Part of a small language model's weights: MLP 896 GELU.
MLP neurons of a small language model. Each row is named by its layer, matrix (up: input weights) and neuron, and shows model dimensions 64-127. Each number is 128 + 24 x the weight over its row's rms, rounded and kept within 0 to 255.
After each neuron's rows, "fires after" lists the tokens most often just before its 100 highest values on Wikipedia text that the model never trained on.

L8.up789 [110 123 202 148 126 133 143 106 111 102 106 136 154 103 119 128 111  97 168 124  94 144 118 122 156 128 145 122 126 129 156 164 166 136 137 110 126 123 149  73 152 157 146 144 128 109 163 137 168 100 115 106 147 136 118 144 166 125 123 117  71 132 112 116]
fires after: " m", " be", "w", "ow", " f", " th"

L3.up391 [132 137  94  86 126 135 127 146 112 118 161 110 140 146 131 146 116 139 102 128 102 115 132 156 133 106 123 135 139 113 101 161 129 111 142 147 147  96 155 138 140 119 128 146  86 152  88 123 152 111 171 115 159 138 129 122 108 120 150 132 132 107 124 102]
fires after: " re", "p", "pp", "t", "l"

L10.up473 [149 183 147  87 141 100 138 112 105 119 126 173 107  73 139 154 127 117 137 142  87 134 121 114 133 103 125 129 126 134 145 113 149 130 132  78  89 118 144 137 184  77  96 125 124 151 150 100 125  91 118 110 104 122 152 137 155 117 137 151 171 113 140 117]
fires after: "t", " t", "e", " B", ","

L3.up867 [135 151 125 127 131  93 109 123  90 120 110 159  91 120 115 154 163  98 117  76 124 142 127 161 103 131  83 151  75 103 143 139 114 141  91 129 108 107 108 147 154 128 106 168 113 147 133 112 133 129 165 154 128 111 157 194 119 135 141 155 152 162 133 134]
fires after: "===", " P", " re", "p", "\n"

L9.up30 [144 134 191  98 155 109 116 123 101 125 155 140 128  73 121 117 176 151 144 128 171 129 112 105 125 132 130  64 107 129 131 155 116 119 111 117 156  92 118  81 151 117 115 115 159 170 120  95 118 118 126 137 106 118  75 159 150  98 155 172 131 135 100 121]
fires after: "\n", " d", " s", " is", " f", ","

L3.up586 [124 147 150 105 112 174 167 131 138 134 143 100 148 129 103 108 154  99 146 136 111 139 131 135 111 106 126 117 141  77 143 121 165 158 114 148 142 138 130  91 189 138 150 134 138 134 157 117 128 121 151 118 136 118  70 186 158  98 131 100  88  72 141 161]
fires after: "em", "h", " H", "o", "n", ","

L4.up152 [152 149 134 119 103 124 119  96 133 152  99 140 119 131  91 103 111 122 146 120  86 120  94 147 134 127 130 132 127 130 110 136  98  94 121 140 138 162 169 147 129 117 135 149 150 123 125 117 202 120 153 170 144 117 141 134 100 179 165 156 108 150 137  56]
fires after: "in", "oc", "ed", "en", "og", "on"

L5.up596 [141 151 104 173 104 131  95 114 113 139 195 124 132 160 148 116 102 100 126 132  99 147 149 129 135 142 155 105  77 164 134 136 106 137 124 136 161  85 132 171 120 128 123 129 115 119 113 135 127  90 130 113 147  85 116 175 105 112 136 129 131 147  95 102]
fires after: "n", "r", "o", "f", "on", "m"

L5.up491 [176 146 142 136 103 167 142  98 134 170 126  96 141 103 103 155 145 121  80 120  98  99  93 103 105 123 127 128 114 145 133 159 162 101 114  94 136 133 149 151 126 120  97 119 147 138 109 142 174  94 147 163 133 133 133 126  94 154 119 157 123 158 106  88]
fires after: "ation", "oc", "it", "ic", "in", "ion"

L4.up769 [117 153 119 150 124 118 139  83 107 126 135 155  91  94 114 151 121 114  95 139 139 119 143 178 144 133  83 127 125  95 173 111 131 136 120 111  83 141 111 102 167 121 113 195 104 150 115 153 115 122 144 145 115 137 133 163 102 119 100 179 125 135 131 146]
fires after: " P", "P", "p", " the"

L5.up526 [162 130 157 129 134 131 146 108  91 125 121 144 108 112 124 127 103  84  93 122 116 125 128 161 110 108  51 109 135 143 159 181  94 118 108 108  77 125 118 114 128 135 103 166 130 155 123 141 129 104 154 156 120 118 163 137 149 131 113 154 140 141 100 108]
fires after: " P", " is", " a", "\n", " was", "P"

L10.up531 [166 108 176 160 131 131 162 118 108 145 137 137 116  88 143 164 135 138  84 144 129  87 148 126 121 106 100 114 115 142 148 128  98 130 121 124 103 136 132 130 155 137 134 136 178 120 120 112 133 118 132 179 112 113  96 143 183 151 136 165 142 107 129 121]
fires after: " S", " G", " C", "-", " K", " g"

L4.up82 [143 132 141 147 117 155  86 148  77 158 127 194 138 129 112 151 121 110 138 155 124 134 156 138 114 136 116 133 137  86 132 133 118 118 132 155 128  71 149 164 142 152  78 145 149 121 101 148 125  72 153 109 153  96 132  97  93 125 119 111 121 129 125  71]
fires after: "e", "a", " le", "–", " pro", "el"

L5.up549 [114 123 211 128  74 152 123  66 125 149 156 180 161 139  90 138 190  72 151 124 102  90 138 132 126 141 107 124 121 150 121 100  85 129 111 131 132  79 120 145 116 115  94 155 110 156 121 147 140 141 122 121 138 140 120 110 164 136  87  95 119 133 105 131]
fires after: "n", " in", " –", "Z", "os", " |"

L8.up389 [165 134 159 131 130 105 145 134 114 154 177 138 129 148 135 148 146 139 112 136 173  68  99 167 112 110 129 121 120 106 147 151 105 129 121  85  80  92 136 141 172 154 114 136 121 164  85 112  92 100 122 107  94 137 119 117 151 124 140  88 121  91 133  72]
fires after: "9", "\n", "1", "8"

L3.up418 [123 157 117 114  80 117 165 100 141 139 171 127 127 105 128 152 134 106 116 154 153 143  84 109 137 127  96 151  97 125 187 131 132 116 114 117 130 141 162 114 138 118 129 140  96 161 138 135 115 162 134 102 146 127  92 125 126 149 141 108 136  80  87 157]
fires after: "our", "rom", "en", "r", " p", "h"

L4.up32 [152 174 133 130 165  80 124 117 124 105 151 118 131 113 118  83 165 138 113 109 100 131 118 168 124  99  69 135 150 134  97 113  86 165 118 135 134 138 129  92 149 124 116 135  83 143 130 121 159 123 158 118 134 137  95 137 104 164  88 133 106 124  77  73]
fires after: " ", "Q", "l", "st", " re", " e"

L3.up262 [146 129 135 138 119 144  88 139 116 134 167 147 147 148 158 127 105 129 113  93 146 108 143 127 150 111 126 128 106 138 143 200 157 120 142 114 103  98 156 153 115 134 100 129 131 139 110 108 132 113 152 164 169 127 109 157 109 130 136 104 113 117  91  95]
fires after: "in", "m", " f", "f", "o"

L5.up283 [153 149 155  88 107 125 123  97 102 145 142 167 152  64 116 147 128  97 132 165 129 123 107 115 105 140 107 110 129 137 153 104 142  78 148  81  87  70 123  90 176 114  96 180 128 119 142 139 112 119 154 127 153 117 121 166 137 117 121 133 121 102 152 122]
fires after: " b", "c", " in", " B"

L9.up220 [113 151 104 148  97 150 100 110 117 164 133 124 169 142 149 159 105 134 141  85 115 151 137 153 129  89 138  95 117 147 105 128 155  94  96 128 128 127 135 183 114 156  69 167  93 129 104 162 162 133 130 144 177 118 145 182 121 100  96 122 149 110 112  98]
fires after: "o", "am", "e", "x", "m", "is"

L3.up648 [109 108 146 121 141 106 135 124 128 137 145 194 155 127 132 127  95 114 117 127  89 115 122 103 127  94 132 157 122 106 141 138  79 114 113 129 137 107 136 165 122 132  71 187 118 124  82 126 150 106 141 158 154 128 120 143 118 143 107 107 124 139  96  78]
fires after: " ", "an", " le", "e"

L4.up148 [146 120 155 111  83 149 120 108 111 149 105 181 106 116  67 118 193 100 155 136 122 101  96 148 122 129 152 104 117  84 121 132 107 160 114 139 138  78 127 121 139 146 130 136 105 141  77 144 169 117 163 131 145 124 137 127 154 133 123 123  79 138 152  87]
fires after: " of", " in", "st", " con", "or", "n"

L8.up700 [137 112 152 124 145 117 130 128 156 119 102 138  99  79  98 137 161 154 108 166 129  92 132 119 129  94 113 122  96 141 154 123 162 141 123 123 103 159 143 138 122 133 121 132 128 116 144  89 117 113 100 167 111 142  77 146 159 159 122 122 124 122 148 103]
fires after: "c", "l", " S", " G", "p", " "

L3.up186 [127 139 124 103 146 126 115 164 116 150 159 113 146 129 124 119 101 141 125 140 112  73 132 141 125 107  99  97 152 113 168 135 121 124 141 135 126 114 197 171 130  97 133 139  82 130  98 138 129 112 101 129 186  95 105 145  67 148 151 130 125 111 108 151]
fires after: "es", " or", "if", "oc", "p", "l"

L3.up338 [135 146 133 102 153 111 122  72  93  98 127 130 153 103 117 126 131 106  55 110 114 112 116 161  94 132 109 134 147 131 103 208 141  82  93 139 128 132 135 152 145 106 117 154  90 124 127 111 113 125 196 102 157 141  85 144 114 126 134 138 154 101 114  92]
fires after: "p", " com", "est", "pp", "om"

L5.up172 [126 135 116  89 150  95 117 123 128 129 147 141 161 151 127 106 138  95 116  96 121 102 120 130 147  89 138  73 114 105 122 160 126 116 119 111 112 124 139 164 136 171 126 135  94 160  89 127 107  80 119 162 140 139 133 124 127 149 107 131  88 100  98  52]
fires after: "1", "2", "3", " "

L5.up289 [135 115 111 130 140  83 145 114 149 148 143 138 157 105 137 133 119 114  81 143 151  79 146 152 129 111 121  57 161 136  98 121  97 125 162 134 132 106 113 134 170 156 121 121 113 100 140 121 146 107 144 135 154  96 103 166 140 133 112 194 154 150 134 100]
fires after: " s", "p", "s", "am", " S"

L8.up308 [120 135 118 101 124 104 103 110 109 122  97 136 114 155 112 180 162 107 126 112 118 100 142 166 115 100 138  85 100  74 161 102 109 158 137 108 114 160 158 150 127 176 129 142 124 130 126 110 134  87 146 156 189 142 158 145 142 124 123 181 139  64 163 121]
fires after: "3", "5", "0", "4", "1", "8"

L3.up139 [138 128 111 112 137 132 139 102 101 116  89 110  98 112  61 139 133 134 118 142 128  92 141 182  87 124 105 185 143 120 136 145 146 115 110 119 120 124 111 108 173 106 152 134 116 132 102 124 122 150 128 138 106 125 117 183 149 137 149 147 146  97 142 143]
fires after: "om", "er", "al", " P", "or", "ar"

L9.up223 [130 139 139 113 119 109 133  83 107 101 146 136 121 122  98 131 117 125 115 145 134  56 133 133 162 103 129 103 124 107 143 138  87  85 155 121 116  76 110 119 145 112 122 167 124 132 111  98 106 124 118 115 159 161 118 133 126 117 105 123 135 153 144 106]
fires after: " ", ",", " |", "−", " of", "1"

L4.up303 [137 128 108 127 132 102 126  89 124 138 104 144 160 134  65 161 134 103 126 115 106 129  89 169 148 135  88 129  90  85 108 115 114 125 147 148 132 141 127 147 159 131  87 156 125 135 111 115 106 110 173 143 122 146 122 143  76 160 110 135 143 152 127 119]
fires after: "1", "3", "4", "5", "2", "0"

L9.up87 [152 153  89 155 133 123 142 139 107 155 118 139  96 122  99 169 136 117  96 111 111  87  95 141  93  91 115 137 131  95 202 151  95 123 101 115  91 115 105 141 177 168 139 185 111 148 110 123 127  95 151 143 164 112 121 198 143 145 136 141 145 136 138 105]
fires after: "\n", " P", " C", " the", " p", "-"

L9.up402 [132 157 139 102 122 104 129 100 153 127 141 119 153 142 118 156 155 136  98 119 142 111 138 129 155  96 126  80 141  93 113 136 131 107 130 147 106  88  97 152 154 107 131 153 123 133  82  99 119 125 107 101 114 156 147 108 122  99 104 128  72 141 151  87]
fires after: " ", "\n", "0"

L8.up797 [101 150 143 125 117 166 135 156 109 181 103 111 127 130 111 142 198  88 130 152  97 147  94 113 106  73 120  90 149 114 161 154  91 142 121 113 130 107 141 117 122 121 104 138  95 112 123 121 145 123 158 110 143 136 142 150 111 147  97 157 143 157 124 133]
fires after: "\n", " Al", "l", "ed", "er", "h"

L4.up276 [155 110 100  87  92 126  97 170 119 116 104 143  87 129  96 154 125 112 136 135 137  84 144 151 146 101 107 114 121 146 123 130 109 157 134  74 130 103 129 145 134 129 119 153 112 107 108 121 143 112 132 138 151 163 157 164 111 122 114 151 130 116 151 155]
fires after: "0", "3", "5", "1"

L9.up574 [137 126 154 141 159  82  89 114  91  93 109 131 112 103 122 125 173  94 124 135 102 110 106 178 157  95 137  99 160 140 131 138  98 179 116 135 126 101 142  95 139 124  99 131 122 144 124 139 175 119 148 113 147 135 138 155 108 132 118 121 139 135 111 119]
fires after: " |", "0", "a", "ed", ")"

L3.up839 [147 135 127 116 151 140 131  99 112 120 173 146 154  94 116 164 143 120 123 155 126  94 130 138 135 127 120 103  97 122 111 136 131 104 166 121 140  63 116  95 114 125 115 121 149 126 121  83 147  86 132 164 125 115 140 150 137 103 129 136  86 140 121 145]
fires after: " t", " s", " T", " p", " d", "ot"

L3.up32 [166 141 154 119 122 145 158 128  90 149 162 139 129 126 152 125 133 129 131 102 106  70 140 101 155  82 129 137  92 113 150 139 131 136 155 135 106  76 154  88 183 167 138 167 125 132 123 118 130  79 174  89 149 141 139 153 118 117 105 140 102 113 134 155]
fires after: " w", "c", " p", "p", " s", " t"

L5.up748 [123 116 100  85 129 115 136 121 111 130 174 170 149  88 117 144 151 141 139 127 130 138 157 179 129 125 153  79 134 120  96 121 132 118 118  91 128 127 168 151 142 112 166 105  75 107  91 106 131  96 155 126 183 118 135 109  99 165 109 147 123 101  99 110]
fires after: "l", " l", "all", "al", "ol", "b"

L4.up79 [153 197 140 117 102 116 140 114  95 127 161 185 125 110 131 116 102 132 141 131 129 125 129 134 156  72 104 148 111 111 149 145 146 173 142 113  80 102 114 128 173 125 133 125 127 140 130 107 106 102 168  95 115 149 113 154 146 136 135 143 104 141  56 167]
fires after: "c", "p", ",", " p", "j", "ra"

L8.up704 [136 156 132 105 121 109 127  90 136 116 133 137 109 111  80 136 141  94 139 118 131 133  97 156  65 126 123  99 122 112 136  96 164 141 140 128 130 116 143  98 125 142 122 129  88  99  79 156 164  90 143 144 136 157 123 123 133 117  87 144  90  84 132 128]
fires after: ".", "\n", " ", " (", " e"

L4.up387 [172 190 165  90 118 113 146 139 135 113 134 132 117 117 124 105  99 138 152 176 105 134 152 119 100 131 110 142  90 111 139 101 178 121 122 127 133 120 133 129 160 123 141 128 115 115 142  87 100  89 123 118  90 150  70 134 146 141 112 102  92  99 133 145]
fires after: "y", " s", ":", " to", ",", "h"

L4.up678 [163 120 172 132 155 113 114  98 118 137 143 192 158 125 134 113 110 101 133 105 142 126 165 105 144 122 112 112 111 140 166  96 143 110 160 138 120  70 141 160 163 113 124 158  83 142 104 109 133  87 164 117 158 111 137 127 104 139 100 143 132  98  99  55]
fires after: "d", "u", " le", " d", "a"

L5.up410 [135 150 122 114 156 131 158  80  88 140 113 137 151 148 112 146 140  97 118 162  56  83 135 168 144 114  89 125 150 131 147 112  93 118  84 125  88 119 130 114 109 109 125 147  93 132  93 104 126 150 110 102 124 143 112 152  93 144  94 113 104 159 136 121]
fires after: " com", "om"

L3.up712 [132 134  86 153 111 134 120 138 114 158 128 163 100 122 153 144 120 113 159 113 113 122  98 125 129 127 118 115 120 104 145 112 115 109 130 123 119 108 197 185 143 125 123 173 117 135 118 144 121  80 141 109 159 115 117 113  71 163  78 111  95 138 132  88]
fires after: "ou", "o", "i", "a", "e"

L3.up293 [143 141 125 138 145  80 120 121  84 113 159 161  91 118 121 136 144  85 108 109 104 118 123 135 136 116 120 103 150 139 137 145 133 149  90 144 118 147 160 145 114 165  96 144 104 194 131 155 132 124 117 170 139 158 132 108 145 143 148 115 125 134  87 114]
fires after: "n", "nd", "on", "d"

L4.up177 [169 109 136 133 105 124 165 130 137 147 123 190 165 123 120 132 176 133 120 124 161 155 109 134 122 109 111 129 113  89 117 126 120  97 122 125 109 102 128 127 175  97 138 111 107 125  82 120 127 107 132 105 152  84 139 144 137 135  66 149 124  83 101  83]
fires after: " e", "or", " l", "b", " ch"

L8.up455 [103 148 117 134 126 118 128 134 118 133 168 150 147 117 114 118 137 135 173 131 107 114 122 164 139 100 139 141 177  90 111 137  96 158 100 119 123 131 182 153  88 156 121 115  69 185 121 101 151 143 119 184 157 112 148  95 142 169 145  92 140 154  61 163]
fires after: "ent", "n", "ed", "ial", "nd", "ical"

L5.up69 [143 151 201 138  98 160 164 130 120 128  76 121 127 109 130 101 154 108 141 141 101  87 117 119 140 126 150 161 113  92 176 144 192 130 132 126 141 148 133 111 141 129 123 148 138 111 112  82 147 125 121 160 155 108  91 167 138 130 150 150  71  90 159 112]
fires after: " b", " f", " T", "o", " m", " M"

L5.up343 [158 140 137 122 132 127 154 115  76 122 105 149 103 127 162 122 152 105 106  98  88 147 105 100 140  69 144  92  83 141 134 117 140 124 111 112 109 127 140 156 124 158 133 132 107 138 115 148 115  95 131 109 124 116 106 156 122 141  95 126  69 144 102 105]
fires after: "h", " h", " K", "k", "t", "ay"

L10.up280 [168 138 132 114 127 174 124 156 130 160 124 169 142  97 115 185 162 129  94 137 162 115 130  96 157 119 139 111  98 124 120 151 134 147 146  89 148 105 145  89 102 137 113 102 142 160 138  99 118 150 103 118  90 133  60 139 162 140 146 146 112  91 106 144]
fires after: " g", " V", "f", " f", " S", " s"

L4.up470 [177 149 122 133 121  78 135  97 118 154 162 116  99 114 113 110 131 109 133 110 114 127  92 109 149 106 142  89 111 157 117 111 129 135 151  87 137 125 187 159 159 166 146 112 127 157 129 104 106 121 137 171 162 129 112 151 158 149 126 169 116 139  98 150]
fires after: "os", "et", "ot", "ol", "y", "on"

L9.up62 [136 131 143 118 176 112 104 101 150 123 128  96 103 139 114 127 140 128 128 141  96  57 120  77 146 137  92  97 126 143 117 124 148 116 122 121  92 110 126 120 140 156 169 120 129 134 151 117 152 102 124 122  98 145 147 172 151 119 114  86  96  94  93  97]
fires after: " m", "O", " O", " to", " s", " M"

L4.up571 [171 145 126 145 122 126  86 136 136 147 172 117 137  97  79 107 122  81 118 122 101 151  82 126 128 132  96  88  89 171 133 138 137 120 143  92 129 107 141 144 117 163 133 103 127 160 118 112 145  77 133 155 118 108  84 133 121 125 115 101 131 127  95 121]
fires after: "e", "on", "k", "o", "ot"

L5.up348 [ 95 148  92 113  93 144 104 124 113 133 185 133 150 145 127 147 119 124 100 157 118 137 127 143  99 143 122 123 136 115 103 169 104 127 122 118  90 141 159 125 136 104 129 128  81 132  66 130 126 141 124 109 199 128 116 171  78 129 136 135 174 127 121 122]
fires after: "em", "if", "oc", "g", "p", "ab"

L3.up770 [122 141 130 120 132 138 136  94 131 131  96 122  92 139 130 166  73 106  93 146 135  76 116 106 124 126 132 100  93  89 106 138 117 179 130 134 160 138 144 151 125 128 126 151 118 160 123 130 143 108 137 146 126 140 148 174 167 137 132 135 106 104 142 144]
fires after: "un", "w", " w", "er", "if", "im"

L5.up551 [157 114 118 150  72  97 164 140 132 176 113 128 108 102  99 150 140 129 109 118 113 120 129 178 155 113 166 155 119 132 117 192 107  92 102 164 136 156 174 143 128 162 126 114 139 136 124 130 156 109 134 184 169  92 109 106 134 141 174 186 102 134 140 113]
fires after: "t", "ig", "g", "ass"

L3.up824 [126 113 107 113 141 129 109 104 102 124 127 140 107 142 122 151 110 115 141 113 104  80 141 153 137 110 134  71  79 138 134 136  98 130 153 103 113 114 132  90 123 127 129 195 136 132 111 110 131 111 150 117 127 143 148 127 138 151 120 144 140  84 136 170]
fires after: "0"

L4.up21 [128 138 123 130 134 103 136 141 140 143 162 139 120 129 141 101 181 117 107 119 126 129 132 142 121  71  75 169 160 133 118 150 100 101 120 146 116 153 122 100 127 118 126 141 112 158 140 124 160 143 159 141 110 140 127 141 155 185  96 171  59 119  79 123]
fires after: "l", " re", "e", "re", "ul", "ro"

L3.up179 [139 136 104 123 137 156 107 120 129 135 127 111 125 138 100 149 118 121 114 117 121  66 147 167 103  71 110 139 151 140 153 168 155  86 126 157 125 138 137 156 123  96 119 162  84 142 122 115 136 118 196 127 139 136 111 171 130 132 152 133 119 124 143 132]
fires after: "om", "0", "r", "p", "ic", "ep"

L5.up647 [113 165 116  86 115 134 137 148 141 135 186 173 118 132 154 136 138 105 152 161 145 134  91 110 109  69  83  97 121 143 153 133 127 114 113 118 148  83 128 136 124 142 139 123 133 175 127  74 113 163 132 142 142 148 113 110 137 163 127 141 101 102 102 125]
fires after: " s", " l", "en", "a", "r"

L5.up834 [121 122 100 147 140  52 137 157 121 162 131 106 136 101 109 132 160 100 122 108 119 164 131 126 134 104 129 113 126 135  94 149  66  77  97 134 139 135 128 132 129 131 139 109 155 117 125 126 125 126 127 167 180 162 115  99 143 142 163 144 119 105 104 125]
fires after: "g", "v", "st", "t", "l"

L9.up543 [169 159 146 113 126  91 140 127 116 147 123 161 112  73 106 132 170 118 132 136 114 128 113 116 115 123  79 149  98 113 170  81  95 105 127 121  77  75 160 148 147  97 103 164 136 123 123 131 137 107 111 102 155 133 105 124  92 137 138 150 134 126 125 139]
fires after: " T", " b", " B", " t", " p"

L8.up126 [128 129 138  92 149 104 133 146 122 135 156 132 142 161 138 141 119 101 159 120 133 146 119 137 148  84 111  66 136 106 123 161 148 154 127 143 140  92 147 178 200 176 112 133 125 149  66  99 148  75 140 106 124 144 120 153 105 141 130 128  49  80 135 124]
fires after: "w", " ", " f", "re", "-", "\n"

L3.up841 [128 124 120 163 154 127 177 108 141 100 122 149 150 117 116 126 160 118  79 129 136 100 146 155  92 137 124  95 112 127 100 131  63 105 145 124 114 105 116 100 127 127 138 107 123 133 112 108 144 115 114 114 101 122  97 163 167 131 122 156 133 127 114 100]
fires after: "p", " s", "om", " th", "ed"

L5.up760 [132 163 156 113 122 122 135 120 124  88 207 123 116 137 121 131 148 128  90 143  81  95 122 126 134  81  90 134 116 107 166 123 146 162 131 157 106 144 130 111 177 110 159 139 108 145 145 102 130 143 119 110 129 103  93 146 106 126 111 135 124 114 108  75]
fires after: " m", "a", " p", " ", " P", " M"

L5.up292 [138 127 164 120 118 106 190 105 137 127 128 134 128 131  82 138 176  95 137 121 153 133 115 133 131 123  80 124 113 137 143 122 141 163  96 125  97  88 124 113 150 132 118 147 126 141 128 117 149 137 159 164 151  97 151 182 101 145 123 140 109 153  96 129]
fires after: "-", " (", " re", "\n", "==", " \""

L5.up36 [126 127 104 116 136 131 111 117 100 121  92 142 114 117  97 136 139  85 100 117 131 149 124 154 106 139  86 140 105  99 126 137 116 149 122  95  88  68 130 112 158 135 106 174 114 150  80 131 119 143 173 132 124 149 116 138  93 131 121 172 120 126 118 131]
fires after: "0", ":", "2", "–"

L3.up133 [125 199 161 110 123 143 140  75 106 132 123 135 117 116  92 108 150  79 140 137 111 137 102 115  86 106  94  96 152  83 112 101 140 107 142 129 135 107 125 139 132 107 128 124 114 115 103 121 112 127 129  94 137 132 120 107 122 125 119 126  88 157 145 102]
fires after: "ember", "ly", ",", "ary", "ber", " "

L5.up236 [139 137 114 134 130 113 171 103 103 122 127 118 120 137  83 126  96 130 110 149  71 118 134 175 118  90 162 176 146 120 104 159 155 115  88 142  76 138 149 115 130 123 137 144  73 140  93 137 126 126 156 128 151 136 118 122 125 142 125 136 153 145 111 139]
fires after: " com", "om"

L4.up611 [112 160 138 112 109  95 142  99  65 170 138 138 104 111 102 119 145 113 115 132  75  96  74 106 122 108 127 101  81 164 136 134 133 130 137 106 139  89 170 135 145 154 163 141 125 192 112 144 122 106 146 149 122 126 119 143 155 167 166 156 137 121 119 161]
fires after: "st", "os", "ol", "et", " in", "ch"

L10.up201 [124 135 140 122 138 133 131  89 156 114 134 142 113 125 133 127 124  95 125  95  94  95 152  87 134 134  85 119 106 117 108 132 127  81 137 117  78 158 124 152 137 115 140 142 112 146 148 144 138 117  99 132 112 153 181 165  99 120 111 179  83 130 116 105]
fires after: " M", " m", "y", "l", " K"

L4.up747 [175 170 119  81 135 149 126  87 134  95 100 143 109 109 118 152 168  88 107 171 123 114 124 109 111 116 110 143 119  88 145 109 146 148 149 118 126 131 116 160 113 134  90 119 135 173 114 105 128 141 111 186 164 142  50 122 122 147 145 101 140 137 116  81]
fires after: " m", " M", "°", "g", "p", " "

L8.up384 [113 158 122 126 172 111 150 145 151 121 123 127 111 139 117 112 168 122 126 152  92  85 150 104 133 127  91 134  87  95 143 126 155 141 168 158  69 135 142 160 166 134 151 136 106 138 123 156 142 109  94 130 120 137 135 140  98 139  90 153  82  99  84  74]
fires after: " m", " M", " d", "m", " D"

L3.up288 [127 137 163  96 132 123 157  94  90 124 166 141  93 118 139 139 149  65 110 111 126 129 116 164 101 123  97  94 135  92 139 167 115 154  63 129  88  94 133 152 138 125 118 192  96 163 116 157 165 101 173 116 146 112 126 142 129 115 112 142 107 120 114 129]
fires after: " re", "is", " was", " R", "p", "R"

L8.up416 [141 131 139 127 109 113 133 112  93 163 137 113 122  96  90 162 143  78 153 129 143 109 133 134 114  95 100  91 166 115 139 166 131 145  99 129 151  87 159 108 131 126 114 138  79 131  93 143 186 116 141 127 176 149 119 133  88 122 138 140 121 112 124  98]
fires after: "\n", " |"

L3.up525 [134 142 130  67 134 139 134 124 152 123 118 152 146 138 127 131 106 104 110 120 101  78 151 132 158 123 142 118  80  77 132 129 144 175 151 111 106 113 142 129 171 164 120 138 109 124 118 154 140 127 164 134 163 113 126 179 146 117  96 123 145  84 150 158]
fires after: " W", "w", "un", " w", " m", " M"

L9.up495 [134 148 141 153 163  72 142 156 125 125 127 107 172 109 132 100 161 156 101 107 121 146 149 189  92  67  98 109 132 105 132  94 127 126 102 123 122 125 123 113 162 117 131 117 118 119 136 104 120 129 163 147 128 154 111 131 116 114 147 118 135 142 105  81]
fires after: "er", " ", "Q", " s", "os"

L3.up56 [113 127 149 106 147 135 126 112  96 125 187 108 124 128 129 137 102 142 130 107  74  91 134 122 150  84 119  95 114 160 147 157 144 117 120 119  98 112 159  94 159 152 147 174 120 134 147 132 152  98 135 120 142 156 113 165 112 100 108 143 130 111 144 140]
fires after: "s", "0", "A", "P", "h"

L5.up116 [164 168 140 125  77 150 118 128 128 127 146 117 136 101 102 124 167 142 114 116 128 122 140 147 120 125 129 122 129 116 150 141 164 125 137  93 150 137 119  99 153 130 125 137 134 116 142 119 134 108 100 165 124 110  89 105 143 110 160 137 115  73 121  83]
fires after: " p", " T", " t", " P", " f"